MLP neurons of a small language model. Each row is named by its layer, matrix (down: output weights) and neuron, and shows model dimensions 32-127. Each number is 128 + 32 x the weight over its row's rms, rounded and kept within 0 to 255. Numbers have three digits each.
A block is one neuron, or neurons of one layer that tend to fire together. After each block is what it responds to, as a language model described it from the Wikipedia text at the highest values.

L6.down321:109166126162141081110179172123130101147138087167136133081122120066095052113066114124173145160104156133087157092134106110162085172130120152096138076179100153070131153083150153097147160149137142149146099130125075092134120154162124156151112132135106087141132113113162110208119114171111142083
L6.down345:149068127110141111066140128165166155078089097217093139135090148126071119114144097144138142121154160046118113173135121118196063110117098148097117144111164110128117108149135158178186150080080112107117102160128133156170096120118145125122124200160117048116104149126171153106110123137094124077
L6.down490:124077158117066152113092136103115055115127090177122104158135129118078168147134145033085176163128097137127112156122085141168138139130145152144131126068122113087169122105123115143122143113174103151126165094101141096114148040137183101097152173137086044175096117120078123167110085126120078145
L6.down924:101101119161119126165149130124100121073116068255099115164088134162105203136111128080185148119121106138162154115161138103152132145110157140149106123147155113094123083121114150193179125099125140132154161147107086123154172130149076118126114119126130100121108112113160105129053093127080199115
Description: Second piece after a capital letter

L3.down12:092106080062117106133124154109153118123113097014164150115209087070157135156135150134141113104122100108099108182143102160165114079101062145097162070172099157111159151127076145139077150132143122122120122112134143157145142161093115159101168105139127194133126112123112224078179103131144104120
L3.down180:107098091069148122171114106086131108102137071079187122111167092052155172110109140137139144183131097111113123174126155140137120132116102118115164084177149171099138180122040139064094144109169125166134184148146140155164073141094175175063117106133126164141092108136096218151134122100131144121
Description: Final piece of split names

L3.down3:112079122147124129105125137104074103130102160109113165176110141112095122115176110120049161137136151160138156166110114092168127097215130097161116060135151195133139078114136130167130099152166130122122119121144139054139246062086164128148147105158073098095103100126147146166169112143202146161
L3.down1035:018125124177123140089054080123126119157145167165096121106070126117114128149149130095082104093115146090116124134152118129090121111147121070137129050121124104130113135143151172144179125120121134125061139098103125088183142113095181189109165090176088100109121103172103136201126140121116130176
Description: Indefinite article "an"

L10.down76:153111108141124159102140145172143079216093143255130116156129119124161082097105126127160140111094085178147137051100112193173111178174094110118149116105071113061164090167098120147077125150132117131157156146126182144170095167096145124129129197095154119156135155056078122152151128108123116152
L10.down327:132137114145112148076119171152148128055124136255113122131143104121122128131159036127123133145146158103197148096138081096142163137160120083151110122125140062100123115159133163126112141136125087116128113149108169153098061095049114168078152160095162116154138109115139185155112166097093137119
L10.down606:121143200131118110099143137130095104103138117180167057112142121072105081111130139109090101176114120160090103107153105128125124112086074174096169066159099128088197139169162103058078079166152171158169178120111076156099127143162193099119133106168100152113076169165098126078116143123121138152
L10.down628:122151148109101131134145167165079140108109171255117128100114108122054150167156098107166174121099112129134149019180141121097110126152149108107166199122104119111088117107152147114121172126170119134173142161098070112104143122089129042127122169142133087138095122116103136108139136117120158117
L10.down793:166112115073114145167157176168178141172150118172076142130143103199074087143191075143105094130134177138123136126140040125095076155137097122094166161128150147161149101110159164109150140134164173168125072125140150072085062174066142087119173132089114128113153131124096134084181106103140121117
L10.down1025:141105128105069151160120138164081140086106127255104182157120117210087116157139138155121229136147142109072138061136103113145067151173112089154133105060122163150100185155124174120112175181188149104092172120100061146100125107148163107145150140173124111157146126192108203094051084146132170150
L10.down1162:162131144068121121141047118095106106101115066206113122093165119178152087173081141081124199135077105171139102087145202070184144140111100096115185110105119198061176121147129113171127128206144113138144122107156139067159148095108171117163151129150088148109118171104105157091113150103125073115
L10.down1178:137059113085114159145119136104139112089103148167159116139146159159102036142126125161100125103042156148184066148165095120138096174166060132097145078114141168112145096136094156141076179178141163125103078126123094086130164123132172104142143178133088117149130129123102148128165101129154095132
Description: Mid-name word pieces

L10.down9:137147160152154153130094086129109058160134156103092092138169146088130162158139094171215052153111159117222108189116156104119095114102140165144128098139154125133073181147174137136106145075129119154101062120127097082117119096121099143158116131181142095098119109125152080141129162143121205125
L10.down124:109097122147149109095151106088158096129115132107138105160106118073147073083050106109159170156105162120135112098171129152130091120110109142152130148091091086114124144134162113143069103074135159130151166069205125066101172186086133153087062129164152140094132120111109119101166121136176088150
L10.down560:137131178127113124089127187160166124184050147000180145145099114123097132128119086131132154134144108055181170092110110149146104090082065095049104082163155084116132153190162174165088110153131152184144080117134144118133128149083083148129178158117104153148129093147116083120127106131180152112
L10.down675:122105135129154162109121134107146147156164160125177156085119128061103146185120121149158150162135117122118143115173127081108117112174104110121137140113128166178232113160164089097151091110174154076168136157147102044117156190143140133128098102121153145136156104146103095141128141134113155143
L10.down677:087175166163142112148110138109134139113163071110132052091081147129105149068154121115098175127061094159083129137121131128091165131146182140135141074135115141155120104141151096153157149104118136108102150130152167144086154101098089187203126125121154138122111158130128087156125047146117157074
L10.down777:126141150122103161174134119111121153112118094137157134073101117076117144131052159173177136133142086127135119155133129142106074125128120176070193095130156059112120182138116230213089137140145139131123097161178119051090127119153116176090135170086126178192074133119178085144119174115127129071
L10.down835:126189120127173122161117145092151124139096136081151128095138196159114141102186102147129172089131107088126162169104082173139184126149198183163118177132163144146132147128156078065139147137134163152116144110100121117081164151131098153090166192119119135130170128075102127107116172084146108099
L10.down1112:139129138150113071098121177157156170087172124129125116110106138130126080132154070165141187098117192166106163051104088116105121113180164102123190149066111105163082151114106142101162132116096158099100136140116165085146178115108102108115156160091176085133117091112131133157122110113132152125
Description: Determiner after prepositions

L6.down79:107101108129146122155110098112081131164146051000184168100066130138150074078140110160120130126117139106136082109121121138130147109088087148091168137097121163129143127107137138106060117119180135184089154165188101136147122151152143172111089112136125133169116108109099158120112120151150087152
L6.down860:103164213110198149127104093115115118112147087118166165113152135162134115103065208150087150118070133117099125135158074116098119058136172124152141070156154211113159164109107125137145189150138129111109090138162129137108175149119144112162134078176052136199089147051128124111094101071144100163
L6.down984:146172126111108165171071106148175095160122112114127124156139117107148126130148192141114103157150127160168134116130162114081105160075053117106081126126162081118157062142162196111129193109131119170159152105138186118084125111120178144091188086109144097086065144105130167153140143101132145145
L6.down1193:114122129180160100071096103170119074142104117227130073157079133129155089179109115117149155162143209132179105084065144198159129082171167086135174087104137083190117107070116148193115138163114101139117135104112144152135117155119150152206135112106139153129124089100148130103162182095148167128
Description: Article "an" and headers

L3.down990:153094130170163115126119123169139127148163123104127181086075143122152131138128120125121125128142137179119050199110117151110118118117097129129085076124147133134134137097181099104103171153099099158152043193086148092071132168126147132139066099097115148139118105150122178142116144179147119145
L3.down1063:152140100153153147160139135118109131190131103222152133169147090094182134123088097192070135146113147149133133171090163112153095154145127144137064123109057165086054103121168103138149178121179094112097078133105100131151211146079098139126118141087085046171153143102150058105168132132160069120
Description: Determiner after preposition

L10.down238:082135163193094158130186101126104109154112115255181059151123126163159089140099151133111091128134108129152089127138079153156123058098116113122119094142148110099175220143176180134073141109105124156141114104151135132125063143122104179154145173185126087090143179105085124148106090096135135103
L10.down502:105100097130108139061108148189127094105121197255118086128117135121083145115154111146099152102092127149112097149138123160055174169116165105134168176147133140122126168115127112115123107093072088099170117078070093168111125070111090155149104083109112143185107172111149152050110106111140107136
L10.down798:140157117134132084091091099115131149196045211120178099119119090145145116133070131153136164218078132082093199092146093144115086122120120108084069102162107172149126158130130128134122124204146203167075147155152168070135162121086128097156151157104140144143156146107137123160119089143144144106
L10.down846:131115126078142129070143115124079103142093095220125133102156146130113072141156144106128107117056136165139157163175079104151085120211091106194169160219172184110179140135083127170097154103086127111114138108154149121150135179131097068115142177110133091143157088122111102120174077131178193156
L10.down851:222122159098126159107088118115104082127143148255110112146126099162105128126107125098162175138187131078123127162152120097105164128130100159113098183143117110144133110184112159113134126127130175196100140142176174059123141085138105101111180114130088079059151109148148138127110104147121120081
L10.down1059:145132174140103143081107151144148084164064141177102120179153149158115140063202091116130173102105142139168145091148064119136087177110147179124121118122100092167129138172177172126130164179134140142121067097146116051083082143103121129189127164097107126138071135132069147135167121128150101086
L10.down1101:069119167075134162076128124153137134121108110252103134131154154165078115148199176110093131075130131123085139116115086144127093154137122125143216089084148064081109134164162136137126127159099106049092111151111100170132074175121129141104148140175095092102104167156145154084117094122158140073
L10.down1189:131161055092111150189139149175112127173093117069118128100110155155143150148096167120050128077186111171118094117151137138095114114102154155155127106120144155163153143089094098175078114150117208157121099088128137098132124170091159121175144149123102124134116099125132107096113089161111156116
Description: Inside multi-token names

L6.down316:123182084135175143121116120102116089066134107023126148137127143132124172142089114102096166134122167137165136145164127163162186053163122160155131129168151112135128146131160135097096091101117131149175163132125163119100174140165123144074136097106120080111129092173126083168132109117150171165
L6.down782:137159121156143229122104070088121096096125135178118142094091121101110121114101093125113107113139076086088106089166145177112146178076121155143107151185113084152120058082186152159118106166102191111115064150112076096141135100110151118108128171165152168131133169158117100207097070089124168166
L6.down829:187180180114069149190146176095115165175136135196073160135111138158151097102136137113138117097142165134125161133164116130165128066145121140114114113123074166114117104101155138062077128126110091110156098113103161109114085124137153137151074143155151105125164110062099094127173166123160175106
L6.down1078:111094153148141142102140143166110131057152114119100129174112110131111125106128122127099112106150112122158084139168121164112155112081112130160132109176133133087150156119181121113096136156146108113145164143045116127094127109169141120112094106141113103030105095154110025146078186157133124205
Description: Inside titles of works

L6.down310:099058094131174157146153131151155145118099137202098118078140106139109143071109079125113072111156125122146095199086071174105114147089133161071109131122152164116126081117108169080117128131178162124147103103136153094118164120074138166147165166128149115127165113148169143136124107153110119141
L6.down734:117115133113123122104097184124100129108120200055127169098083166148140181123171136106133145146105095125103123135083133092144135150194144155133113178112170150115136074100167113069125171140177086128130164109075143109097108106134124165144086103077104152129102095186161110094188124116142158093
L6.down778:158117114128116133128145142112139129065102139066134123131085063119149103128131132096132176119143115092151137076105082077081123109105172147061113149171123162155149137139111104109126164115181130130108081127116140152115116103154138150119116086149111124140146104131139126054122155112128148160
L6.down1098:163113148139158148143129158150155140239130163126101067112187172121158098099100143135087104101136127192121095130156142097097095140153134147098096146088104111129028136170156137169116177135187062120205092134105140100098096113123154074162095135138103143191141164141162110152145143107122117155
Description: Lead-in to dates and ages

L3.down446:132152119118177103128084101137123114081110132131114141113096131120162137115123139073178121117130157080153136132154096109142152108157156061104123095122143114141167169116109123150135148132147127141164170165112093110143156180114111124152104122148099095125072120095150133079106058122068205152
L3.down822:103153094147127132168114104101142122109093091161154111139156152124159131132112105048205146092203123089162151136152114097141192177135125129072134103151136092062128065122150130143122130069120165100133154163117100164164191114117101104078120162131160080039087140105122137123134069136108190103
Description: Hyphen joining compounds